Part of a small language model's weights.
Architecture: RMSNorm before each block, untied embeddings.
MLP neurons of a small language model. Each row is named by its layer, matrix (gate and up: input weights; down: output weights) and neuron, and shows model dimensions 128-223. Each number is 128 + 24 x the weight over its row's rms, rounded and kept within 0 to 255. A neuron's up and down rows have the sign that makes its largest values positive.
After each neuron's rows is what it responds to, as a language model described it from the Wikipedia text at the highest values.

L5.gate76 [ 97 127 128 118  96 174 112 148 132 138 105 154  95 117 148 170  90 105 168 113  96 139 128 128 151  93  80 137 133  94 138 115 182 180 105 139 153 143 146 140 123 144  83 155 142 138  69 154 142 133 124 165 151 170 133 161 146 150 109 156 134 130  98 100  84 156 120 114 117 184 143 141 131 133 118 177 119 105 122 120 130 137 128 114 132 120 125 124 138 132 106  94  98  80 117  91]
L5.up76 [108 142 132 104  85 152 124 168 141 132 148 142 162 110  70 146 123  89 102 137 119 153 132 175 127  97 150 167 136 168 143 137 121 149 137 142 137 109 119 128 135 111 133 129 130 119 169  91 130 134 136 116 124 109 140 117 119 130  86 110 134 131 130 110 125 127 140 167 126 114 136 176 119 172 129 119 103 171 119 130 134 139 147 138 162 141 137 104 126 134 122 132 152 161 165 140]
L5.down76 [105 112 146 154  77 125 104 137 118 126 135 134 133 132 147 190  97 169 121  97 143 139 107 109 111 141 108  97  97  99 125 157 133 161 119 139 116 142 144 105 103 150 185 134 119 143 118 112  96 135 126 111  83 120 122 121 130 152 114 103  82 130 144 154 168  90 115 144 128 121 174 118  93 147 126 105 135 110 155 128 134 124 130 111 140  73 100 117 172 140 142 111 135 115 158 111]
Responds to: Final subword piece that completes a multi-token proper name, mostly foreign surnames and place names, like Mussol-ini, Ross-ini, Fre-mont, Bruns-wick.

L12.gate471 [146  88 165 140 106  74 118 171 172 153 150 136 112  97  81  69 133  95  76 129 153 120  86 148 134 116 146 124 122 124 140 128 147 129 142 117 109 161 152 184  98 189 137 161 114 145 134 160 106 109 135 157 180 146 138 105 105 138 131 133 124 107 145 158  94 151 156 116 149 113 143 137 151 171 170  85 106 124 154 135 135  97 127 104 116 140 147 110 101 154 123 125 103 134 103 126]
L12.up471 [115 126 107 137 134 158 127 138 111 169 135 138 143 110 131 120 135 142 114 160 134 129  95 122  75 130 111 116 130 124  80 150 157 118 158 148 154  92  98 140 121 103 108 171 170 103 140 120 155 136 100  84 163 118  74 134 124 133 144  97 167 139 154 109  95 133 100 133 152 174  55 115 102 133 138 118 131 157 152 139 150 119 127 129 140 108 145 143 136 137 116 134  83 130 107 122]
L12.down471 [150 158 136 148  85 144  90 168 154 125 136 122 140 150  94 128 183 163 146 128 141 139 132 156  94 161 101 121 158 123 129 115 190 136 157 122 101 136 135 147 136 161 124 149 117 144  96 179 132 113 162 121 126 141 100 136 128 142 145 157 161 113 119  91 173 124 139 160 145  69 136 133 110 133 129 141 147 137 122 153 109 111 171  79 122  74  98 180  91 123 128 188 139 105 165 127]
Responds to: Closing word pieces of multi-token proper names, such as people, places, teams or schools, often in tables or lists, like Kel-vis, Hodg-son, Buck-ie.

L5.gate489 [132 125 137  96 122 127 173 136 145 101 114 100 103 167 152 150 144 123 133 151 107 165 134 115 126 115 114 134  99 146 101 147 126 150  88 133 114 169 167  62 163  80 147 139  94 133 133 107  75 128  87 133 158 124 188 173 117 130 158  91 121 132  82 145 128 167  91 120 141 118 140 122 127 147 112 173  90 116 175 128 107 147 134 191 159 133 118 132 109 140 153 106  82 102 122 101]
L5.up489 [113 100  96 136 161 164 113 114 162 124 148  93 164 127 114 132 160 122 150 125 115 140 179 105 149 107 106 147 151 121 161 161 120 114 133 110 164  65 164 126  94 147 139 133 114 150 135 111 127 137 138 151 178 151 147 165 146 106 112 146 134 133 159 157 162 151 112 121 127 131  75 126 108 121 139 122 136  99 128 138 155  84 132 128 110 114 100 109 117 148 163  76 103 131 146 139]
L5.down489 [150 134 165  95 164 152 103  73 133 156 153  86 160  96 110 164 145 123 112 152 160 127 120 139 108 122 111 105  91 123 141 129 106 142  92 146 141 111  79 116 135 110  89 128 112 117 135  99 100 122 125 158 109 117 121 144 105 107 137 129 108 101 159 201 139 118 111 189 141 131 133 165  95 135 158 167  83  82 107  93 104 141 119 116 148 104 109 119  84 101 201 146 120 130 127 141]
Responds to: Mostly "well" right after "as" in "as well as" or sentence-final "as well"; weaker scattered word pieces (Al-be-marle, al-be-it) and words like south, high.

L12.gate72 [107  68 187  83 166 112 134 131 115 164  86 114  94 162 121 110 137 148 108 100 108 128 142 116 106 119 172 152 147 127 111 119 121 150 124 134 112 117 134 156  72 143  93 103 169  77 104 146 110 136 122  78 155 113 208 164 123 105 110 152 141 134 124 148  84 183 125  92 156 136 108 121  94 144 102 133 120 133 153 149 135 129 143 108  96 122 122 140  95  83  93 111 149 101 149 133]
L12.up72 [ 78  85 129 146 209 128 132 158 147 154  65 108 100 115 135 101 145 137 116 139 110 108 131  92 123 128 163 132 112 110  83 145 123 162 149 124 137 139 132 121 127 164 159  89 161 117 125 134  99 125 114 113 153 108 108 165 146  76 137 132  93 114 122 154 119 112 118 125 133 130 146  81  78 100 164 160 133 133 101 144 120 206 101 109 124 127 108 116 118 111 156  83 146 146 139 149]
L12.down72 [117 131 126 146 127 139 132 133 132  98 140 120 160 133 128 151 140 144 129 131 178 152 129 108 131 143 133 139 129  89 102 150  54 115 120  47 103 137 131 122 115 137 139 128 164 114 121 105  91  90 171 105 104 116 124 126 117 126  62 146 167 161 132 110 165 100 148 118 188  89 137 116 132 130 179 140 149 109 118 165 126 143 119 119 121 115 113 136 149 126 148 123 113 110 154 124]
Responds to: Ends of adverbs, participles, and adjectives completing a predicate before a preposition or punctuation, e.g. sparingly, stabbed, traced back, km long.

L12.gate432 [114 127 157 159 167 129 121 103 132 124  92 158 134 130 159 142 164 115  74 113 164 149 132 122 128 112 148 153 150 115 140 111 143 108  82 147 127 141 167 145 119 158 127 130 123 117 113  71 101 125 104 112 123 132 144 123  85 136 118 116  90 111  92 149 127 151 146 111 118 147  86 131 147 145  98 102 111 181 129 101 112 114 154 140 115 172 113 144 146 110 161  99 136 118  72 119]
L12.up432 [119  93 139 106 170 120 150 113  90 118 127 138 113 148 167 125  82 154 131 140 145 152 162 130 140 127  96 135 100 112 131  93 158 135 141 132 118 122 148 141 145 164  53 156 153 157 118 124 103 121 100 111 129 121 145 116 148 128 138 104 116 115 122 104 124 130 122 115 155 177 112 105  98 139 139 122  93  74  96 167 167 127 143 117 124 139 134 118 121 133 125 100 115  82 135 123]
L12.down432 [139 121 146 157 113 112  92 117 123 128 112 120 126 131 125 153 111 120 126 139 170  91 120 114 125 189 133 190  85  93 104 119 127 108 129 141  82 125 139 104  89 109 152 146 113 132 177  95  91  80 134 122  98 148 119 154 159 118 119 106 130 135 158 135 105 152 151 118 147  99 111 137 151 136 134 163  99 129 158 165 136 165 120 103 156 148 127 108 155 159 123 112 135 145 153 112]
Responds to: Short interior pieces of words split into several tokens, usually after a prefix or opening fragment, such as un-com-mon, del-ux-e, ad-mini-sters.

L12.gate376 [106 137 100 115 108 165 133 139 170 111 149 138 122 120 121 163 139 140 123 118 139 125 117 122 126 139 107 139 103 158  94 137 124 132 115 103 126 173 114 122 106 126 143 137  97 132 142 107 125 132  68 130 150 120 105 150 143  95 129 111  87 126  85 137 188 138 107 161 115 124 146 132 162 157 119 137 152 119 100 153 156 164 129 156 145 159 134 115 117 141 135 142  64 144 114 118]
L12.up376 [140 113 137 128 148 103 175 143 142 124 120  93 120 113 151 141 148 168 121 113  90 135 175 129 105 157 120  93 112 112 122 178 121 106  97 172 117  83 129 119 147 144 127 118 122 122 176 139 102 149 128 118 158  78 140  82 147 128 147 166 140 149 152 119 133 103 117 166 129 120 138 133 111 132  83 108 173 128 130 129 112 158 115 156 117 119 122 144 138 121  84 137 148  62 138 140]
L12.down376 [110 163 118 127 154 159 124 191 128 181 137 132 134  94 195 108 140 126  94 155  65 169 153 136  84 175  98 124 106  97  66 145 143 131 113 153 122 138 153 149 125 169  96 121 120 122 131 146 164 157 123 127 145 108 123  88 108 112 105  82 149  95 124 117  89 116 136 115 119 154 113 124  95 114 100 119 132 133 117  98 120 135 126 116 100 135 120 161 118 127 140 131 156  98  94  89]
Responds to: Month-name tokens beginning a full date in prose or table cells, often after in, on or a day number, e.g. October 4, in January 2003, 22 February 1991.

L5.gate667 [158 150 151 125 172  85 146 117 186 137 169 124  92 148 140 131 107 116 151 112 129 123 112 112 149 102 123 136 124 110 169 103 127 140  88 123 142 142 121 140 133 105 155  84  98  81 144 129 136 151 135 142  84 151  95 110 140 120 122 187  93 160 106 101 143 129 146 157 169 110 100 118 130 109 109 105  92  92 107 158  82 127  71 132 163 125 112 173 154 124 151 134 122 106 127 150]
L5.up667 [135 158 164 135 130 117 134 174 156 131 164 135 107 152 123 160 111  87 142  82 146 147 127 115 161 116 154 125 121 114  85 127 165 103 156 111 156 118  87  84 138 137 157  73 148 141 117 122 130 145  97 140  97 117 106 112 124 154  89 155 145 148 129 106 113 126 153 120 127 133 142 104  94 133  85 110  89 157 151 158 127 132 108 124 155 135 110 169 188 117 168 159 119 136 119 114]
L5.down667 [122 127 138 115 137 144 168 104 159 136 116 165 122 107 150 148 148 150  93 119 136 136  94 148  98 133  94  94 113 104 137 124 181 116  70 125 171 100 105 162 123 143 129  78  83  89 126 105 165 126 142 118 130 124 117 128 136 162 143 114  82 181 110 135 104 148 154 169 111 126 118  90 141 124 146 116 109 114 123 158 102 161 134 132 178 104 124 141 141 164 157  86  90 145 127 149]
Responds to: First pieces of words split into several tokens, e.g. te(mpera), trans(lates), ad(ministers), Am(ityville), plus Outstanding in award-table categories.

L4.gate559 [124 109 106 135 171 148 122 102 117 147 119 123 130 117  84  89 138 129 111 117 126 120 124 142  93 149 120 102 132 130 165 139  99 146 115  69 137 115 106 152 121 156 133 107  80 119 123 163 113 136 154 138 107 111 102 140 114 179 128 156 153 132 178 188 139 161 108 137 109 188 109 113  86 123  81 159 133 117 117 132 128 133 137 107 135 110 114 150 156  94 108 116 120 125 132 139]
L4.up559 [108 123 152 106 116 137 113 141 144  90  97 170 156 105 112 154 102 128 123  97 147  94 139 149 122 149 122 100 105 168 144 126 130 204 144 142 149 124 113 160 164  89 109 112 116 102 109 135 102 109  95 126 160 139 114 104 155 101 142 123 139 155  99 133 173 145 152 143 121 128 144 104 152 127 112 112 163 143 100 179 125 122  93 152 104 102 124 124 117 126 114 162 101 165 124 140]
L4.down559 [127 112 139  99 119 161 130 120 106 126  74 140 129 130 171 135 164 112 139 113 112 101  93  91 144 133  93 182 140 184 133 122 120 155 177 114 113 138 154 138 114  68 145 132  80  99 121  95 134 113  89 104 150 174 114  99 163 143 129 119 105 132 126 154 122 109 132 111 130 160 141 141  98 119 119 119 146 123 135 133 102 157 112 155 147 124 141 135 132 129 106 150 127 123 123  75]
Responds to: Mostly the word Date as a column header in wiki tables, and month names inside dates (Jan, August); also back starting compounds like backdrop, backing.

L4.gate479 [143 146 124 126 122 166 145 140 122 123 139 169 119 111  83 145 119 137 144 108  93 138 129 121  90 132 132 155 127 126 164 115 156 140 136 111 145 125 134 124 125 107 132 159 149 117 145 137 135 151 136 113 132 123 167 173 134  99  96 102 177 163 163 146 141 183 123 181 163 151 109 148  97 113  65 136 147  58  89 116 161 132 126  84  96 104 129 119 112 112  81 142 116 110 154 111]
L4.up479 [133 116 143 143 100 149 105 178 145 163 127 145 141  57  84 121  96  92 106 163  80 118 159 101 117  96 124 153 124 137 101 123 171 144 149 185 124  88 107  62 113 147 141 110 141 129 122 116  93 149 125 127 141 125  98 119 114 139 159 127  75 157 137 127 154 143 130 131 110 163 113 120 121 159 122 127 134 122 100 132 156 115 108 115 161 120 146 103 114 139 154  99 100 164 105  89]
L4.down479 [135 116  85 124  97 123 135 135 174 121 139 134 161 125 139 161 151 108 135 152 189 157 130 137 105 133  93 142 180  97 108 160 157  87 119  97 119 144 115 141 107 130 157 166 148 147 111 126 136 118 174 155 147 150 135 106 142 133 137 143 118 125  91 134 105  92 105 135 128  93 137 164 160 143 135 130 138 141 169 137  94 149 122 120 144 120 110 105 146 143 119 148 147  99 158 166]
Responds to: Final word piece of a multi-token surname or place name, often in lists and tables, such as Klosterman, Lakeville, Edwards, Warrenpoint.

L12.gate586 [179 137 116 109 175 179 158 101 113 157 159 152 148 128 132 141  79 147 134 138 101 157 168 143 171 113 131 131  89 128 138 161 123 127 100 145 147 147 138 131 163 156 101  98 136  62 111 169 117 165 101 113 127 105 138 155  61 119 117 127 122 138 109 129 116 150 126 159 156 129  82 113 148 127 114  68 133 143 136  96 113 128 129 117 109 147 112 112 157 128 132 157 170 148  74 168]
L12.up586 [161 114 107 120 137 150 177 153 149  96 144 113 134 142  85  69 125 127 157 176 127 142 127  94 143 131 110 118 120  86 129 115 161 100 126 175 123 144 112 114 156  92 153 106 108 122 124 123 127 111 129  96 141 133 168 124 146 119 134  75 147 121 101 164 141 109 170 146 173 131 148 116 163 128 114 159 115 196 161 123 142 110 131  99 131 126  86 106 134  93 127 163 131 131 145 115]
L12.down586 [116  97 152 133 156 159 149 136 130 142 110 132 121 161 178 142 161 162 124 120 139 118 149  83 109 165 106 175 109 121 154 121 105 123 115 123 153 138  81  93 137 119 166 126 159 157 112 136 101 142 112 134 148 169 106 100 112 131  77 129 161  82 105 132 125  97 152 159 102 125 142 167  96  77  76 141 142 129 122 132 108 111 122 133 104 148 127 100  92 134 135 156 114 157  98 127]
Responds to: Mainly the line break after a "= Title =" article heading, before its short description; also "==" section markers and hyphens inside proper names (Brandenburg-Liga, Télé-Québec).

L4.gate17 [141  93 119 159 121 121 103  89 160 122 128 170 113 151 145 136 117  91 115 127 155 128 108 156 135 116 145 111 146 120  96 102 150 109 109 109 134 103 180 142 125 132 107 103 133 117  91 132 109 104 158 123 152 159  88 142  98 134 126 150  79 102 138 137 172 131 115 118 124 150  98 146 101 141 147 126 104 154 149 137 179 106 124 112 119 130 157 169  85 126 126 139 139 120 125 127]
L4.up17 [129 130 124 134 155 116 120 141 112 105 140 151 121 153 134 157 174  83 138 116 149 153 144 127 173  90 129 125 162 147 138  94 117 182 132  95 139 117 168 169 140 150  68 108  98 146 146 121  68 137 137 139 141 118  92 169 134 129 133 134 121 122 134 146 159 140 132 106 134 131 122 138 110 154 120 117 122 144 134 113 129  84 100 153 149  94 109 122  87 117 124 104 113 121 128 137]
L4.down17 [118 120 120 150 135 154 162 164 135  83 114 169 138  81 133  94 131 113 146  90 129 153 119 140 116 106 134 142 119 131  91  82 163 141 144 108 136 127 122 174  92 121 125  69 157 121 143 144 135 153 102 113 118 112 127 165  96 119  93 130 134 158 164 151 142 128 122 119 146 132 127  99 203 145 145 118 115 151 165 162 128 115  66 164 159 113  94 111  96 143 115 147 179 115 141 124]
Responds to: Tokens opening a predictable multi-part unit: non before a hyphen (non-U.S.), well in as well as, first names before surnames, colons and quotes opening quotations.

L5.gate26 [134 114 155  78 142 147 144  97 120 129 114 113 126 141 113 149  67 132 147 103 114 145  83 117 139 162 128 124 114 121 141 162 134  99  98 141 146 140 138 135 127 129 108 134 109 157 128 111 175 131 142 136 153 148 127 128 109 145 107 105 144 158 169 155 105 128 140 150 112  97 145 129 141 152 141 152 129 116 121 150 123 108 139 154 118 120  98 160  98 143 103 116 112  75 120  92]
L5.up26 [135 120  96 152 135 150  95 127 100 144  99 114 152 102  99  80 136 134 153 118 129  90 131 100 126 119 149 105 116 167 161 119 145 138 157 129 144 132 114 109 116 111 148 155 141 151  66 129 150 141 150 159 142 125 162 100 166 182 138 123 143 116 160 123 103 133  74 163 141 147 110  79 138 135 118  63 126 113 144 153  97 118 170 143  71 118 138 144 152  99 132 112 134 143 115 144]
L5.down26 [108 112 130 126  90  96 150 115 130 152 129 138 143 136 130 129 122 126 168 186 175 116 102  58 154 107  95  97 184 106 134 102 164 137 122  96 146 132 135 132 135 131 130 123 135 163 117 152 144 135 155 121 107 168 136  99 138 119 145 143  85 124 116  68 160 143 143 146 123 144 138 157 115 173 138 125 100 155 160 106 116 118 143 149 124 123 137 129 134  87 137 182 148 123 132  97]
Responds to: Fires on the second piece of a word split into tokens, such as the 9 in 1985 or 1998, ong in Seongnam, id in Leiden and guidance, and mo in Memories.

L12.gate178 [146 105 113 131 152 142 113 101 137 120 135 107 133 125 103 153 133 100 107 122 155 143  87 127 148 118 215 152 115 125 129 115 104 112 137 121 191  56 189 140  97 155 139 108 177 128 154 112 150 133 109 145 123  89 178 112  99 126  79  96  78 135 105 124 128  88 150 117 175 148 138  89 153 117  70 125  88 119 117  79 135 153 119 147 103 122  90 125  84 133 127 125 125 152 100 110]
L12.up178 [138 115  84 101 179 135 127  67  88 108 155 130 152 127  79 147 104 161 138  91 122 101 137 140 149 160  95 135 139 102 123  91 138 122 147 111 177 126 112 172 128 103 129 137 120 129 123 129 136 132 158 125 139 155 106 163 119 102 146 202 140 115 178 101 123 136 125 152 132 113 123 122 123 129 105 183 151 127  88 123 134 124 132 156 133 131  67 117 124 136 147 134 138 159 135 108]
L12.down178 [144 153 168 150 135  82 153 174 108  86 160 151 130 147 133 154 117 165 146 123 135 125 131 118 109 135  49 119 116 149 138 126 160 134 197 147 170  88 146 133 157 151 116 157 114 105 104 134 132 119 142 133 155 161 111 107 155 121 145 106 144 107 144 123 159  88 131 133 115  90 112 119 121 155 181 122 123  97 146 108 135  84 113 154 150 154 143 146 116 126  86 114 166  79 189 109]
Responds to: Digits in the middle of four-digit years, mostly the second digit after a leading 1, as in 1954, 1833, 1993; rarely word-internal pieces like martial.

L5.gate596 [132 175 129 107 115  94 153 159 104  94 115 114 144  87 126 128 112 147 133 131  92 139 124 105 131 122 143 103 160 142 130 164 151 129 139 145 128 137 113 172 100 117 169 112 107 142 143 143 136  89 134  90  94 130  91 132 142 135 145 124 135 137 140 150 147 143 102 146 143 142 127 135 180 143 106 103  96 128 142 101 128 127 120 120 127 136 114  97 108 133 132 122  89 132 122 127]
L5.up596 [142 125 174 137  94 125 131  85  79 125 139 133 133 148 146 146 125 103 131 131 137 127 111  93 174 142 144 130 119 131 129 144 158 126  96 140 108 117 127 110 126 135 158 128 171 138 150  81 134  98 122 106  96  89 116 140 105 164  96 116 156 144 103 161  94 109 104 109 163 129  79 123 113 102 136 105 141  91 102 137 123 132 111 163 133 163 135 135 122 154 143 139 149 143 147  93]
L5.down596 [154 165 119 141 166 113 147 155 168 123 103  93 151  80 110 155  85 112 152 140 202 136  78  77  68 124 133 137 115  91 180 168 146 129 159 156 161 143 100 148 149 146  96 124 148 142 149 143 155 112 111 149 118 142 103 129 100 123 166 145 125 111 121 136  99 142 107 105 112 153  80 137 177 100 167 144 111 185 171 150  99 137 101 102 148 167 104 128  98 135 130 147 106 122 126 124]
Responds to: Blank line break closing an infobox list, table, or section, before a new heading, list, or article title, such as Highway system or = Title.

L4.gate537 [100  86 101 128 129 166 102 149 110  89 133 146 141  98 117 153  91  77  51 143 136 148 148 142 129 116 156  96 127 132 144 160 158 106 102 123 160 135 109 114 130 143 139 143 118 126 144 114 128 117 131 132 135 192 119  80 124 135 137 144 126  96  97 136  84 146 126 118 168 163 170  83 128 150 125 107  84 175 144 107 126 132 149 174 134 120 160 144 142 155 123 133  93  88 125 112]
L4.up537 [110 132 144 117 119 140 131 107 155 110 135 158 134 120 115 158 155  79 164 110 161  95 131 168 119 102 157 119 137 127 104 107 140  89 131 126 124 159 152 121 145 164  82 133 119 127  96 107 115 100 163  88 136 163 154 132 155 129 124 116 162 148 147 134 104 122 117 129 113 163 153 106 111 148 101 118 101 138  95 141 121 122 125 155 146 115 138 119 125 141 122 121 118 105 182 117]
L4.down537 [129  89  98 188 139 144 152 129 123 158 108  96 127 124 161 125  74 114 127  95  84 112 161 160 121 157 122 131 137 132 112 100 124 151 114 131 176 150 106 130 118  99 149 142 110 117 163 152 117 164 118 129 136 168  77 154  84 127 135 153 149 123 127 118 105 130 136 125  73  91 158 125 151  90 117 124 144 117 149  76 149 153 110 116 106 139 170 126  95 109 118 115 169 137 116 133]
Responds to: Tokens that start a field or entry in structured Wikipedia text, mostly first words after "- " in infobox lines ("Route", "Date", "Written") and table-cell or list-item words.

L5.gate493 [152 153 144 124  87 129 136 113 113 120 137 119 152  89 119 165 132  99 136 146 170  93  96 151 138  90 140 126  98 161 100 174 145 124 149  94 129 156 164 112 119 144 121 112 116 130 113 143  85 156 101 164 168 125 125 142 120 161 132 133 138 127 147 128 111 143  75  86 153 126 167 149 189 123  93 111  92 120  82 136 168 128 107 133  99 114 121 128 152 144 116 120 136 151 149 112]
L5.up493 [161 176 162 166 146  99 123 122 106 131 145 111 140 169  95 185 108 129 124  87 132 142 135 125 137 120 116 153  94 151 118 102 164 106 110 101 149 106 119 141  94  99  99 133 113  65 138 151 138 155 111 117 141 126 117 123 104 152 129 119 150 122 150 146 129 114 113  88 101 137 135 115 184 100 178 128 106 115 125 168 144 130 100 132 140 124 173 150 105 141 137 132 171 139 101 111]
L5.down493 [ 87 145  60 115 108 141 128 133 106 149 106 128 126 137 148 136 141 125 136 148 110 117  91 168 158  94 115 119 125 128 132 131 148 137 140 141  79 119 132  83 112 158 169 126 175 102 105  91 162  86 135 108 110 144 153 155 119 104 123 169 127 122 113  86  92 100 112  92 141 133 161 147 137 110  73 133  95 168  80 138 157 145 129 129 104 154 125 150 139 122  81 146 188 145 125 152]
Responds to: Short middle or final word pieces inside foreign names, words and abbreviations (Gedich-te, Al-z-ette, L-t.), plus month names in dates such as April, May.

L4.gate689 [116 134 125 122 147 113 135 149 164 114 128  78 143 138 112 108 137 137  80 134 168 122 117  84 189 114  96 168 101 109 116 145 163  98 129 104  80 134 175  97 178 148 130 144 115  94 108 101 104 127  93 137 109 118 129 127 138 100  64 158 106 115  90 133 125 150 133 135 161 142 148 122 158 115 163  80 110 145 119 134 134  66 127 104 105  98 109 118 124 186  94 103 144  96  97 124]
L4.up689 [120 111 115 117 159 137 140  87 127 136 119 126 150 166 143 135 145 108 104 130 165 132  89 123 139  99 158 120 108 173 107 154 116 130 121 120 163 140 149 125 130 153 119 130 158 136 130  96 142 107 150 138  97 127 121 127  98 106 112  94 104  99 125 142 130 127 133 128 141 110 115 123 117 141 146 114 161 121 123 138 143 120  79 131 155 127  87 116  94 121 124 112 135  81  92 177]
L4.down689 [138 187 100 137 129 103 146  94 133 111 141 119 157 112 111 162 127 113 120 155 122 126 114  95 126 136 122 170 128 120  91 194 130 118 127 114 106 130 115  88  97 130 159 156 138  86 158 132 137 152 136 101 116 160 104 114 118 156 147 127 131 142 138 127 105 142 131 133 105 102 136 142 121 126 168 135 136 157 118  74 103 181 105 153  96 102 137 160 113 150 146 137 142 133 113  81]
Responds to: Mainly "one" in "was one of", "as one of" and "described as one of", plus scattered word pieces inside names and titles such as Ad-vo-caat and Son-ny.

L4.gate605 [140 127 120 125 145 143 153 140 123 120 148  88 180 118 131 132 123 149 126  95 135 106 128 135 130 126 157 136 106 106 119 130 112 100 158 141 125 123 115 156 127 101  91  58 142 111 111 138 144 127 150  97 100 168  72 126 103 138 131 172 111 137  83 127 113 156 124 189 120 164 120 153 109 106  55 149  76 155 149 105  79 108 138 140 130 123 115 151 177 160 136 175 115 120 129  90]
L4.up605 [151 148 131  89 150 116 140  89 141 137 134 107 103 141 109  93  89  94 112  66 155 152 155 173 147 106 160 111  97 107 158 159 115 123 141 131 169 106 110 126 129 155 114 136 147 109 188 130 141 182 140 125 123 144  86 145 113 106 134 138 135 134 124 122 136 129 135 108 117 128 129 114 129 143 145  79 107 168 162 129 160 117 132 123 189 131 180 139 108  86 122 127 151 143 124 120]
L4.down605 [155 154 165 158 127 135 136 145 130 165  90 132  99 170 156 118 130 152  99 139 112 116 125 130 134 141 121 141 174 102  88 149 161 106 133 103  59 138 145 153 151 152 148 148 115 151  98 144 120 153 124 137 124 159  97 125 163 133 164  83 128 125 101 104 148 137  84 138 130 126 115 141 137 118 116 137 183 140  89 134  92 128  75 151 110 134  85 146 158 103 103 149  79 101 168 118]
Responds to: "of" after Ministry, Department, Minister, University or professor, just before a field name (Ministry of Education); also year digits and mid-word pieces.

L4.gate552 [103 117 129 161 169 113 145 164 156 121 112 103 135 139 137 115 148 104 116 141 128 142 137 138 121 137 122 102 125 117 107 117 107 142 104 146 114  86 162 134  86 139 164  97 116 179 102 125 110 103 103 144 107 123 137 115 131 141 107 179 167 108 129 152 123 127 173 101 116 129 115  69 132 165 117 136 116  89 173  91  97  86 145  98 110 129 125 155 148 136 135 165 131  92 176 149]
L4.up552 [130 172 131 143 109 121 109 154  94 138 167 146 126 165 123 131  81 111 140 102 107 126  92 113 122 139 124 136 130 114 124 148 141  87 106 130 122 110  94 105 147 169 136 144 138 153 164 108 137 131 152 157 162  88 139 131 133 158 126 134 110 156 136 110  97 111  92 138 151  86 137 136 127  80 124 109 118 123 171 174 110 115 121 148 153 136 125 139 133 144 102 127  81 164  96 138]
L4.down552 [134 131 155 125 127  79 134 142 131 111 158 142 176 109 137 110 123 119 100 125 122  95  89 106 113 130 118 137 101 163 155 111 180 135 151  97 109 108  87 107 149 131 113 113  99 149 112 117 129 120 156 137 108 145 132  85 145 125 109 112 154 126 144 187 122 133 115 188 118 117 102 116 155 114 124 156  98 130 131 156 116  95 113 129 129  50 107 112 144 139  97 142 115 145 117 137]
Responds to: Word-piece fragments just after a short capitalized opening piece of a split word, as in Re-ad-y, Bre-wer-s, Me-tal, mostly in names and titles.